Weights of a small GPT-style language model, trained from scratch on English Wikipedia: rotary positions.
MLP neurons of a small language model. Each row is named by its layer, matrix (gate and up: input weights; down: output weights) and neuron, and shows model dimensions 256-351. Each number is 128 + 24 x the weight over its row's rms, rounded and kept within 0 to 255. Numbers have three digits each. A neuron's up and down rows have the sign that makes its largest values positive.
After each neuron's rows, "fires on" lists the tokens most often at its 100 highest values on Wikipedia text that the model never trained on.

L3.gate515:123112154114110171161128120123129142126115084146094095116155128113137174097158146114107163161137159153107161132117104119200117157115117098164120130116109127098107159165144109117156137121138103172120121160111132135120131119129096134118148139145114121146179089116122142085111140150167146161
L3.up515:127122140148164155134154145103163096148115109114099144118062145161148101096091158115105118108143134123124140139101122133161128105140135105110090109157160081121106142139157100157136075122128117114148089118133155144165124095177134114110121086149130123108111118110177092106105106108100149088
L3.down515:121133139138103145118120100124159159117157157128145130132130108098174124169126139138155127119145173107213120157144098117104114124144126140116131133133157122150159107108116122150140102111111135113122106124113082124149114120112132174136128133114144099088113148133128163137090166117134133119
fires on: " (", "\"", ",", " =", " after", " |"

L4.gate1111:161112112156131144109107099076150124148168152119157082120097090117124120128110126118124164134135078112101147142111105141109128137144126126127117162177156136119133131128125146121126088112167186126133121117115113149100158139156119079099130158159122121103122135106117135131102167112147111167
L4.up1111:129141155131119129149129104128126123089150142122142143169155135147105113132124105117136177176091117104111076116102123143150100123151140154125178086100128116116118141107060113130145143132152110107085122119112105086099146141132121083117138110137106118149154109111093140112141136160168106127
L4.down1111:114111138127162124149147175106134116101149129150120130150091147106148132111081121111144129145151130120106111118143147081127091144139146107116137137106110112096120154116154083108152134132110111148068113107125151102124125107122141094158105157129130110106143112142129106129145089086112135110
fires on: " from", " of", " Mid"

L4.gate1036:153117155128138114135146126112141125089064126106097120114122137121135098042112102087102121122114122120151097149129076127106141135096177097061106129099111091099134133142104128094129108159158100100158109102165130137135123136127128136115135121160122139189177112080115120112144117097141099128
L4.up1036:154135101148120104160108092131147166142129101125141156168137116147127122055118121158144161146119161160166114122145138139126124112166116092097139132132122107117137128115124118115103133158170135142146139153129096129117119114130080109149166134147141126171167133136076105116135100109189132130
L4.down1036:128134123158124162115117127124101164125157136143146132163126113112096086135145180189119107126121104146167113160143147162142143129128132161125115112143141142140145139154178143136121080099107158110135139112106134141153131075192121136108148073151111103117071140146178124147140124121123150132
fires on: " |", " of", "|", ";", " 0"

L2.gate1054:110131139135172092104130126132139164098155162087160147163056142112067131106135143125110127141140145110154130152168133115108120128094108122138120096152149102127192115138148138157162153079113129080117112142155116153113100110086152113102131155150125107095099122109109135087102157123114119085
L2.up1054:132155136080161135182088128078137152117179152126119142163128125120090162112149102133126139127173127110127122142164126119133102118114149143110134080141133108130100090154161126094099130121122136118130161137123131119142097114110124156114124125104113121129103134101130105124129153142108123118
L2.down1054:136145145134121134148131139190129132085108122133139093161137097154133146161139115134144110121119095088134155153172104139123079125100154153122144150115200111119151144120113128169138116093107165147123091133164094110135093132119138130162137115122122145127128118115101131111132131142138163075
fires on: " of", " to"

L3.gate682:157139105138122133102100132175157171100118130106103150083190137150132135173139162145158125158149117098134115138151126149106123159151138121124138099143132070114190112124139148106121096139143139177207117146125159141098168130119153064125147072125164142057149126177119116153097139132115157169
L3.up682:148145121148137122110107130137106120087114103101135090104136126135142185137104133121106153134141130150140091122140156119120137114109141124107161081113134104120124138097167089092124082106129126136147154130118143124104149127138133111081121109096103117118137112158090136143134155112135158088
L3.down682:160147147148140139137125121119146111077116162127104121109174130139107118110087162110121093074150125130140087126148088168098096129108157161159131125129129138121114113125197134129098088112115096121179130110071114081133135127152104101105135117124112109124130078078108127133161122130145148106
fires on: " a", " an", "\n\n", " is"

L3.gate716:142092135126146108160163135141107137137122155093098139157121154099134080121182097115129146104129136101139108156151127066154135127113096096118106100089125180108154121108133130123157182141144102115135110059140132136132120135161149167151164127093159061099101138127095129165121090172131128135
L3.up716:120099118103147130104108087138108123123127127137144123139137135158141121120158107119168150083141116152128104106125096147144109139113204134099146153105137141138173129144122149129048160121101127116134134120116124175145093113138139150141102094111120109116109152106114127117105154122130157086
L3.down716:117115105149145161082118135162200149147151102160116110119134116117099115095092139104127164105133074147154128141144150103174107143128172155090100175153101117141130142109113132091134103091072141142189131099146116132156125091120144103108135132131088142167090084075112092118115151137139146104
fires on: " |", "|", ";", " 0"

L4.gate1260:164132088114128153156121143110136129113184089139107119126142141116083128113101172128143107085110135151105140120116158091110165123113140100133144110135105108142162118133165086130094118111140102121092150112141118124097148137102098131173121102179132136153135103124136093066127149143147123135
L4.up1260:154136117144111101154133142078127087112179110120109100093102118164124151140105177142078143139147148124118152107122162110129122119091100116118129129153124102141131139140144108110123125133155106102126108135146154100090125076101127123161152095121131101136167073134122114171103130111099112098
L4.down1260:161145120154096127144097139134127189108159159123158113156092134100157118141147118146130138130149131121140164122149122131134108124102109141075124126186146127131162122137093152082127128148111136098125121143107123096086166111149106095123167156148117147110166137133140121141147158125132153102
fires on: " |", ",", " (", " and", " ="

L3.gate238:113127100152150109152073128077110165149117086147093107121155123130142112129149138133100165100133156134125145112125145090114150143194132130092117187131117181132175131111111194101113099106097151113167077117136118128184129141158120151137151137137186099130138140107125092152155104151151109145
L3.up238:122074154125127134138128120148114171089129095128120155136137127161118140111143118121186181087070122108138132149124154117136140096113110156113143137164109106116144129099120167131140122087155151115119131134144138127149158107109099101163126142144153143140109125099138149142162123133125138153
L3.down238:122108169183149121119161067105141083146096134117149187131147122115083105111132115121160124142080116126153141130119075098155143111160134122145111132160116130128127145125113139122131094148173115100077109141157123149139085105128132150119118104170184121125134156144129120161148125177130122103
fires on: "  ", "po", " ±", "da"

L4.gate846:136135118156108176116124125127120153122129153109126137141161113103140119138156174117170159136168138166094146131142132108083133115130090084099131097133139123139111134147134138123089093192139128101188122122154123096102175113129114149179126133168139105111114140169131105116132170129128116090
L4.up846:104094104085116126114114131117122129137107144122125148101145102179130111092163179135189128116152152159097152112175079114141104104094168116098126097153148103163123137173142111118092113139172108108105116074113170150144168125132149097131152101142138127089085119122133103128108092124120115100
L4.down846:142138122095123126175125129111113100140155129121119133159174128172139106146097138106147084101192109154131116130112152098066135138108102120145090129096138113146128139196157163130089097185072094166126097169129125135181139135095146101129144065139094124108083139117068127143117141104119148123
fires on: ",", " October", " September", " December", " of", " November"

L3.gate63:138116161130150102164114127094116133128109139157141118155134093104149140109110142050147138132145112146066163138135156131158152115130171130095138103138090148146127115122149168091113176114090109108139160103131143122137141172117138142128115113113110107093105127101126101131148139114118144151
L3.up63:150107107106097137159138108129136118132133085118070135140145113120136180174153118084146152116131123139058093125171148080166122101116143132126172144110094166119144101119135152138066144145081092114124170117101124105144150174137173179160143150113092080109137132086145074080107070129108138117
L3.down63:174126147161144124103132166090122160152143106200142115105122134118138128144132189138151101135146115154094117160151145112147143159080128133162126133114117110136119093115154149114158088104113137132145134109089145148160128098176149125152132115153104098098091156160148134197132167166129158113
fires on: " |", "|"

L4.gate941:118137078153151104110156082136061086113145087113132133096131131127143160106123088154118169135152134132113139151093091165160128127115146089156067147168159114125132138138118123129092128097146119109104119116115142091128190139100152103122173124115112105166139171128110131123153144124125094157
L4.up941:150109125134141129135152094120130119152111083103116104135137131107131076130121135108150187129136111106136120125117086138128150156110154101174123120151122133112152113154126090140103128141155104115134132138151148123137096125141149151107144132110140131091112098131136122160157113151108148146
L4.down941:130128126134142123150138106100113216145131127125127108161119142130126093161160157109142119141158124160097110118125169094122107126111140122122161077144113107145153133084085143101106130106133116142108154115148120110156107077105116110149173157119112170088125098161113118180122126157164143151
fires on: " |", " the", " of", " in", ":", "="

L4.gate264:132117138129145126139134152110094144097078106081169127125127093151096141058071110121140106166123108089153123143101138129119082104095099098122120113139130175113118159118115132132068124128131142120146135161158131174157148188133137117093123175158133118097139113128148089139147093123141127165
L4.up264:122147119075118149104103115162150122132185120137125152103095132102131142125140116147086157170140118136114137171139119119105122149127152087116143095129106138100138122129126134101102142096168164124150124081130110124078112132143140119101114163132122148137136112143099098129151140131171190115
L4.down264:092148128145120120127182132122137114121120154137107165154108133112117111073132131067147124087117143097117180129145087121092126177155133124114143088096149108117154121129191136081124119100111136127116086137120148128110116145136153081163138100126087133129140083130144096136157115120168137132
fires on: " in", " the", " of", " from", "|"

L2.gate27:116149117163142094132152131113106154137131158177111114127155138132073129121113126097140132098138125200098142098141122122128112100163129133105134116132126111162133099135089129126139114146133128140140107122179117121124116110157124172141142143134121059137149163149110090132106130170103108134
L2.up27:145139180152135141126107113144076122174151118157147104151117131143129145111113107081134154090142131184097109116151082110167153116136157131113130103160125175154151119088119148137074133110145169131124144177146103155123136171093146130140155106125145053105139142101136112135123109154148124133
L2.down27:094086150142113125139130141126108189145154130122129121100138132107115122167162085080142128119148112119094121123127107155153168103126087131086120103130109138090130130100123120148096152133179127120160147113112164160150134174135191106154101108153154140150149140108155087135119099122104134082
fires on: "|", " |"

L4.gate1157:114143109100128143092113110120114123183131134058126106140166104085101143135126133112128120104149116143117151137123126113126134156145127111079145141145141153158161091141134136090129126128144135130118134109113187156135114111148127083181126167148092173133124157151104108133142131102137157135
L4.up1157:163134101121083121130131154092102160121086160105131133131154158125089122139107127075120123134104155082108079171109165107112144135126143140169154095145125089124073113124148132123183149166106155157129121070111107114114178123133119141106165133149144110125139152115153139110099142160134143112
L4.down1157:128135118133115155130092146161140172137106099146132097153184113139161123125114071162137146120106158105150178117132123136132148112145110076124095125112149154124102114160180117107172081129126115146095146143112082132180074129093148086099128145081124125098077130127121108154094128158130127083
fires on: ",", " of"

L4.gate1336:115140095151147149125122106126154135094103111104168120170149165103127123155112136110110095122163140166082116106148090116130133113168119118138111101091121146115088135153122138135170159133101148140090139121108119119134121085149160130140170130142139109119092105171176119132111114122122144120
L4.up1336:140112122129113088105121122150146162144138102137124131132114150130157134101120145087160133120072153079138119125152109167189112128143145123142163115114122106139149104193154147143131135152108123118120124133152107111146158126140094123152163169107174145116133148145092104122127150165133141121
L4.down1336:132119104129138131145156102161112115124118146152150127145100177121101131175155150152149138175132105103118116128149094135126147179142129124072134105112172142085094086167125103090124155153138128142131124133150150114136095078112110109110162164157127155106139103104154135134132160147145102055
fires on: " the", " at", " held", " of"

L4.gate1206:156129153116155134101131109120141152148166116117148113115143130118122151069131117117140100167071136144115192084137097104178134105082169134168113174110113164094113091127183135109095152098181154127153151094112161140172102128159171167144192087153098148116156125096168102150117116131134142082
L4.up1206:105161115096141127154144180145123138148106104116114095123164135123131172147164112184138101127147136090137148121118164117137117145120118166129098127101128126104124120140101131150112140109119142133147196122141127119056102126130135102137138146112125169082147128118127115114132135083171121152
L4.down1206:132158101150143117178179127130123153130101133137119107155107106100147111139121145099187167169134129127132174071116195097106130111110154181146155150112113197096133133174127131141126133128154087087129116125111133134102117110121123137125111126126080163117156140067111123145127113101132128082
fires on: " to", " of"

L2.gate823:115127171140148147125136148138155110122161058147129085123108142120125134165130107074157089105114175111182133079146139148117138082100169121124169086099116142110150124174155151140100124147121126136139172102070107090114075144119110154127113128110161132120154184072148125108123134107130184119
L2.up823:083127146136120137092106147108158124164137112176102121129114155092101094128133112102139122127136129134172157107135185148120102080147146123108107107065116132117105079161166129085158178107145154126115186084096136148122086131166139181114108104112124126102181178090144114141137074155119158122
L2.down823:167104107133138096173144128146152155143138091154179120096091135135124122119120121123147143163129126140151126123156140149134114148095169141143160109101104138126096105174116089157161103137123142135152141149116101091102090155152134173132089140092094113139165108066131084112140114111132129122
fires on: " to", "ly", " be", " To", " fully"

L2.gate214:079176117145117105147096124152134145104110099084142114114123140142121143140150138142130105126096122164125093149139107126151147150102110127140100118139123138174160126157145143149122133100104141128136095122159110085156129138123108107137109135191146093119138116153117111124146157138115165154
L2.up214:100178132159136103181104114156154150104099114086103075139086142151115112119135102126125124128160146138125103145133101137173141148134162139103142134113128183171111100145102131153088115135106119109091106123166104084130158128154138101143070101125117058127097113177112129152120088160155123111
L2.down214:175138138152142138161155069142164104104161114115120157173158089144114138093136152169140140107051105158141100154158117080155090165104148131139139118080119132102136152174084096093135135141131128118084089092146139116111084125129118114124109139155110138162114129112154137153101177168098149122
fires on: "=", " in", " to", " for", " of", " lost"

L4.gate550:136104111122123130090125092120129160163131138140143090184175168102164152098096131077099106150169111086144112095112102165087131144169149129072157108116065149156127092103064126160117121099098102110117147157142201085123134121112123159143102145122105124110094127146097130129114131114113142097
L4.up550:131133079156146105108129135120159165121093135159101118114170116134116122167112090139133092133188115113131126109133140119179135119131118138098102156168127125111159114120096135090121165163067080120127114154159145158128158081115159130156135114092154129131101087053127126169152124105159113098
L4.down550:148125165119082134129153166079103145112139113172110147134098157118147179087128158135081130116129107161137171156106102132103136115118173153124112110136125104108098180087181134127157135154138121140143142148127076095121152132092111145130125113113151142145147117132144125122166081130118149114
fires on: "e", "le", "ke", "at", "ond"

L2.gate1301:092163129144149123176107123145124132107133135096150118134088135118080098101091165085084161144116053148155152132139159098104096118117151112091110131146121133152121182157114138113105130142091115104184115160175136101113123145146140100134108122142142098119118109117157122109130161136160153107
L2.up1301:138155136141148129153099107130113153112134120098140108157108102165125103130089163140123138129186118105093115173147149134119145112198161147106158140178143103142106106117079116156120124136102141112169186129132108116141168128124135107112143148129158085122159164109150147126125148148149115112
L2.down1301:146162120116101129193131170161159127109110103146154139141132112151112120123156112116122125127126084133101071122129135151141134133158135137130124078127122125131108112157133126147156143117131159121140099127131137150099076116153136091126141119136135130103155125105106135109113160130171146098
fires on: " of", " into", " At", " under", "At"

L2.gate951:140099141107134128104105137099102110126141165108101148122129125141115184149137129090108141138122107107118093122134147129169143128109164072153117115166080115088109150131100096123099090090073121106161112134119117093109132145134142121172180151108125091143121141170147130146152091112153127139
L2.up951:136149158104145115099068134132112107094146188124116123109124095109145149096158158097140143141120117104132078137137138139140156079121171076159150124116098119114128123129101120121094130121138136165155138132094138139102114145132122082169102138101126116151097097139135145125166143099152086149
L2.down951:149132140130122116134138112150125113142132130114187125126126142180159122129098110144125090098104115134155115136072127130149145053100140123120183136115106127126129096147135122152140097110125082100091143091092135133155102080164091150131125142147121093119105134111129117147093134119148136123
fires on: " free", " Tra", "ose", " Free", "ice", "f"

L4.gate586:082152140127109111117105127185121123147120107134119143108074085107092145146166119176130129137105118130141109103166138159096114086113139145128083097129167084173129148143138160147140139119121102155092160142127133121090127161102124105081104139142127142131118136168149130146118140110125144129
L4.up586:139119120145183148119133138158102091110114118141135137125119075121081190150169114148104114127088130115127109153169130172110107111101167152135086119125115096122103118109164162097160132150132132099144149120109103138128169114134136130127098105143141146135118133118134152101152128138104154117
L4.down586:108150096137113163103151154153111089105138121164137138157101130150113146142173120119123127097079102126141140106136101112084100102120145108105116122125149111144136127107139088127136111100128086099138136100129130130150093107128130097084125156121135130136108087099173160097110138118116150081
fires on: " of", " to", ":", " with", " by", " joined"

L2.gate595:157111119122117126131106108125139093114127138160130133151104162161091105111128085114127075156113096094147145134130131155103124129091128105145149125175108098149108124123113114124125193107149067106146085182149130122095143108161099091099107124145136082125126121073084159162115112129160120095
L2.up595:156172191082179108143115109103124107134137133096095102128072135137107143093119128164109148136095105125134158138100128152085106128116132119096092100126113108157096160079149108123107129155103109095169146140169112147099111144114165075128129141148131105121081157113113140150153131080147133138
L2.down595:145145125113148082101142133125089146140156145100120192143144112125123150114127123111156131109104096138107135122100107146132125152140152148154110105151153163133139139126078119189139145113114107168140177136131135141122133145129088107161180098135115131130127128098120102128128089131154128107
fires on: " of", " over", "ander", " on"

L4.gate233:121149099141110110138108161105121119103132072113141117147169136125140089126113105110128139110112162083136104138135124130192145108119142108137124121128146114155114150135117118169135111117120155160101126074129055062125128123138108113118148130126136084112180135122152114132132164092110105124
L4.up233:129138129155108147113162109119117109105129138114134091132188158125147120136087128142126171136107179133125104143154126125150132076116182118111145119131099126126131128169117081094135156113123136131125123126064073127102137102133137129119108162123124081122110071142131152135137123170116140135
L4.down233:127147111092161119121107108160106135101125136132156121177107086134141139119164086107161143118123159120171158106097177155110129138091123165151162156162122111136187172127121133101116142095111155104090111147071142105113111123121128134114104145147127157108123090116157105146147129107144189125
fires on: " |", " for", " in", " at"

L4.gate841:183113157134140150144134090134165142128145089093075135099180119096147144171142176135190113164159106148135106108119161127141138133142136169119165124133123131121096113131173126120133124142157119139148151145118120167135107129130143105120128135107112130107144147137161078153104107165127114108
L4.up841:117108141121126150158116119140154102130131148115130147155104119122132129158115136104143114102111111139136168134112128116101136099128149144132125154127099128119101102159140119108080183167090140141081139106161122116172144138151127152125143182124144180155149130065121124086123118125128122114
L4.down841:112131135150143160123129115074119108137129137134115156125109113165132118116134161121147157105116135133141115119131140125141118122162092121157143132095132105137148105128158101129138113134088161139099156104147160170135119109145100108108128099126131148106070135127151145136153154105108145104
fires on: "|", " |"

L3.gate1281:112143108139152090109152095118137153139107138111107160126124115125138122159137167137166133096129105152121142119079105145156149117083139131132106137134118145109087166100174129179131094118129130109150161110180139109091129127121144085135111185133129090172165139117172166127116148192079108140
L3.up1281:117110115153123138129146127149128148101154135109150144156151081094105125127145155130136154140139086159144126153127135123148102103120095118151121132111125118156168122135135128154097111117117160144129127086122177159178092117147106111126096166122138130121127138146108112091119163114139154163
L3.down1281:117135157085153114081164132076139141103148144123146116100156114124107098075156133123134154159139098145089105094142127129108194139144122141083099123109096152103169092118113197169106154158156138103123116129134147117135162132155097126154105133152152139082132116162068129111113105091110123126
fires on: "s", "'", "’"

L3.gate6:085149124148154110167138114144166147136102123139154138137138138145110137178105140159128109134116142157152151114119146103123119095128074081161150130149157104108111077148135076131136113136147170097130105106163122110123132113183134142100114131127113083160175095117093134117107171148078154102
L3.up6:125096118121115130132142119126110097132160148090154137113130154142132187114142110126119117119147124129160108150111108137114149160166147150149090107088129126112145136108154145106112165110125126120162167096159125099173122125113119105134121113109123095119157141124105080139162108165114143162
L3.down6:115109141140092148123142102109125133125147101133125136102099149143125130134126105124130161160138109096122097120111121162133147132160111149144102122067103127130118108118109114132096157134109116147176120139145117089139084127116121136126146117139100114146124144137132124122123102154093128176
fires on: " by", " as", " of", " like", " under", " including"

L4.gate911:135104080127096147108153183132099155150154087107122142130141167119145101107122154106135144108158143166136168108086146112134094068110148118103144106145111141113184097110138161097119105121120113127161107131151123119125147092139125134140102113141168095114102154137135111159119144118106122123
L4.up911:122137145175113169142104138136109120163179136160087101111134124083152129138100132123129053095140102157123162174144110138140129081148108130112111127104084154106154131113108129110129137086144118140129137096136104130136154131130132111158112110107160102137081127078129117150111139135105108136
L4.down911:147078125147130141128119147097111156158116095150138146135116143122164172120112147119148147131175103141130130090136127170103131101168131174113128130100108130095131115122088091134102128119119155122150128141145128128153163145111165148128119131183129103112125115126113136089136098128132067129
fires on: " |", "{", ";", "2"

L4.gate560:116134132126135157121135114130099153172123107124153152134123144116134103111141123158134125141149152133096129080090071155146147154123143092167128142098142140089169152129152150146114105119149146126136106148186152130117100131089155150103091142153118108129137163167167111166138079142120109099
L4.up560:126121156133168114119147144142110123136122157101101124119165149193105155159117130095086153130120144132098169131104156120102112125136148098121086070151124077105129100107122141182128124121158143108135150147150134109176116118133143102124134140120118153122161115169110164082117092104072168142
L4.down560:126120130090142159103192160143131112126116118116159123154101092128145162138180141116136150136124131116098118132087152175149135107154152159130118072170099103095092116146113178125086130140138117126131104098101168102145163149142120114112147087139100163125145166139153116154152145151087147113
fires on: "s", "'", "l", " royal", "al"

L2.gate978:185153097112106084143083130144144141157138123121147105069151105151124163105161149160118120128124105101086125150113117152103152143126126111131122152122103112110119100123143136112108149145144112148194082107124129134155122110180120103106154085091141099125144114093106090083152147122136099131
L2.up978:123106110162146157107091136148143093127145132123137125164160137141111157161151151145127129154123131092145131120130070119093093127094107093153088116132153116095098103103159157120118180142108099165124126095118146108143093137094124146122146136090144099147191107142114056107126138111112116146
L2.down978:156138115131111125094128130079134086143093099118126116112130139132124101159091167120141117151120132153135179126108101110105133108140117139137138122147120078101154110074126102117119134114135099163137149106133136169145129176147094135109151154092128148124121150084121088090133094128131128158
fires on: " –", "\"", " as", " by", " /"

L3.gate1342:129167115143156112136149096145107139111100110138117144138117115113099129116147087152144159186142145128094130126107165099119134149144143136109123120162112130099123150149151110162110119117124105121126116134146125134139089144109169129141134144111099137171142106158137129134124121175094102145
L3.up1342:126145106133096186167119131117088124143129114112179117139149117140143152143119115120093165120074136184132153093111133155112137141155157123142116095139108105153105117118095101134114085151192099149143140111118168137133177096143123106109160170118124129135132154130131130105146160113153139124
L3.down1342:133101079071142100165158118140115111139109163097117127162114121132130135113125125102130063134108097147099109162131120152141138124127150144122120172162116152179133117165115147116119147139094092158086122138173104118140130116173125086128153129131107142115136121110130167109123140178114136163
fires on: "s", "'", " first", "un", "x", "ter"

L2.gate453:141106159142147167155099101111121102134151136135108105124130117114119176129106151095132155073126095140149167118151139174137085094092130116124143111086128170155122149108107106139114117173121130164159160122128151151123153119139074146171097090146117114147094095151157162135114181147135151140
L2.up453:133150124138130160130168128135161144127161136092139104095157120120137120140131158148107154128157099144098154169169143127196143073113075126132114147154111089130104136145136144120153130117096100128157137131131133112164112107144156130150160096138125112078187103148153097122109115103103122147
L2.down453:127124169123095165123171122097136134102138106133132143109093137117158129152117117154125135094147120133132136138083090125121139179080128102127134104117146077111128126095138060133112143121132121141086132096150139150088131115187133099124136110172133169116131141146126156123125124090086154086
fires on: " |", ";", "\n ", ",", ":"

L4.gate530:111121113112102137123143121110101107134100152137153100124160137104124139110108134141121135102178127157128130152118113128115165130124136172162108120119143166137120100106105159149124132151108151079180126124116144112139108131127138141114149144137139090095127098147065118144112126136145140120
L4.up530:168120083161129073137141152122137112118097129087132150158143112143152139158129141135132127085175145101160133121083117069101122176111157151133119092130119145154112120138133122169142094123087149099175117132131139119149147108145161124117142102134158158107150112134122135143110131147148136158
L4.down530:175112164129135126143131135142155126122131088147119164152153141131149154148158154165129163142160166106149140137134113108129135123147175166134104095132112177163100127130127105131160127097084115084195123160086123099164112148127145132129146149161147124079159138148126144161170116138109086121
fires on: " book", " volume", " p", "ga", " Book", "b"

L3.gate97:126168101115126126131161153109101171083072112129143138111122127095110151146125109129142107107149109179153146161193126140119087139103154115111104128110131097133158131122139133136096133096106175139148148105126131127121118141159146128120132101131103155141095135124171115130105108093127164126
L3.up97:120115111127121144147133162121131134110136096113156148156141140128115145099146116126129092129165161163126130096167107148143107100118131113153118169127108129133177121187138089152102169075126125138122167128111081130103092166111111120143134135125090173136114158101148153142115141124125124113
L3.down97:110167132115183151120141179134133113150136119102159135125110151139118109099109119157140102145126124171103094102139150171157111125071091114105150145122073141107131165153168070114156131104085142141135125141152157101092142113088125120116157158106117177099125127088102122157132122120142156131
fires on: " to", " can", " To", "ll", "To"

L2.gate753:152133172121165140120094083097115139158163100130182110117116159120114059133143097097138113101128073142154143072129130094103102097121153089100112150140118155152163147155112141142157114141175127170153133129159119124135177120121106097115157163146140139137160102146117139111121126166118121116
L2.up753:146106134109077167120125092126117099116089127119115129102097152104126100117133115164123076099124126090113126146092129146123120103135087127135071130123135097168176147127158136149097111131111140134108108152143122152111141145088185142138160139125110168147060122139095110132134138129105127137
L2.down753:118154124108124109113127132119135119145148101125100150150139184128123117131163125114128154125136135102144164148112116110156169158069115133125178142122115099095155175111128136172135123177133109117120137131116086145092117126095111153143191110141122146116138130102153096160134163109086129115
fires on: "ho", " later", " by", "a", "al", "D"

L3.gate1231:147173144093120128147143124128145157108108160118118166179156161124150104134124138180139129111128121169109133112139094120104142135168092169141108117158129142109126143151111122137132090139153120117171153100140114084143166092146107120119127133171179128075135147133165114110116138130120129112
L3.up1231:151138118105169157127105110169088194097083131129115079140076131120150128124153114106168147073157148134114130121120120138138120142174123144125154089133140108135107113111104164130125157131119119079142132096095138122095137138141096084165121147150130130090105137162163109118102135120156110093
L3.down1231:144155123073127130145143160129135137113122129108109103165138127158136099056189120146146152099119096148125171125195131117146099127162174132154109100103141150092123130148152121168105137131136128123105092068136135136147117110172134077132120077185122159138105114138154127112140103136135124115
fires on: " of", ",", "c", " Dec", "ivers"

L4.gate783:111150175118152151184158148129156105122115086117103176085134131136117145179160132089136123104124120147113136129113124116145128139128180115115177169138126126172130142137151153114138133105103141153067180147119134127148111127155130129122119149071132151121098116081132137080118133136130132114
L4.up783:142099142143143146131133101116141120151138092119106168135134124107161174149120195108145169137119079122115100135107144114100132116140147142153146130140138145127093114107135189103110147105068166100150158167102148141083140133136100132130153092102133136111075144074138110122109118129148074105
L4.down783:109157137109175115095146120114109115120152134126150140119092136130150113147128141123078103100157114121126123137088155163100132132154102140164100139102162172128076123144107105097175112148125130110135106095098151156120140086136086097142133115161112096135082098169147134139145151108136158132
fires on: "|", " |"

L2.gate506:111135106154122140143142118086131119112170126147135156120141165111098135136121130155126120116112130116141154119135128164127068133131125147149150074128160124114109152135098116126156122112156125158150131185159088109080124111080076122127096112127142093130165142138111138173082155121104120133
L2.up506:165157151110101115143135146092151102115152092171112141140103114154142160133172132113119153102116145120138142098153110139103115123131162156108138104163123148096182147153114121128130163107143139130164143159143144136113080152085126124165127113136161130150079146161104147150127151150102169141
L2.down506:111087139166134149167130137125100114139171183159092133099129132149143148127125124096189126130122101116160172139104135141116121144138160138120117101123134108088111131114104121121132121126145157109147148113085130148128151139136110087129117146111144144121139139112144165153172136097115145086
fires on: " |", "|", ";"

L2.gate980:096110157121180098123126128121124138098169124105110143130127169123148136105156131147154116140114148138146133150120131113127118114101110099145134152089145103124142107105151163115158129142124154146140122126098118163128121071135156135127128081170155148103100075162138118145104126127110120125
L2.up980:099121136134133095132127150178162119117152101100114113118150170151106154111146122146150144151179160089114083143132159200129119111121149138127152152107143152118152103163133167158160163111139124152144134139134152056113148126144154111111087088134150138091103150148127134107133130118115154156
L2.down980:116147147118185136113137119118085108105119153150163125158133143157124151149115100164113128137103135150146155131125154124135139169090097099104120153131104146157152143097142111105157169107126121124125124123137147174135138140123095148126145127168123137115120094156141167138167099175141150152
fires on: " to", "ly"

L3.gate1494:158122105092090147111151132097153103159101146101160120146138114110128107076109114096098116148112112155128132145120133077109178169115106141117141124106126104152129127163132154113132115149161102185143126139159108100152105116155131173130116099115117119146116094140107146120136151135128109141
L3.up1494:179121117097140147107083095150112135157164080138126065144133107150133095112117140102149146122126138108167130120088141105098147128113109172132138142147117134126123115109165149120148128136154078162084150125113102111127091113114120139134134096142150142138133145115106108146123145155100122112
L3.down1494:185114154113120161115136132106124136148131105169127141154137110128134122115115176119126100095090084131128119136121111096154118097093122117172113084107124148111136158125125126111152119106145112160134136095146090145139150151126143152130149097135177086138180128124106108111106124164131082116
fires on: " |", ";", ",", "'"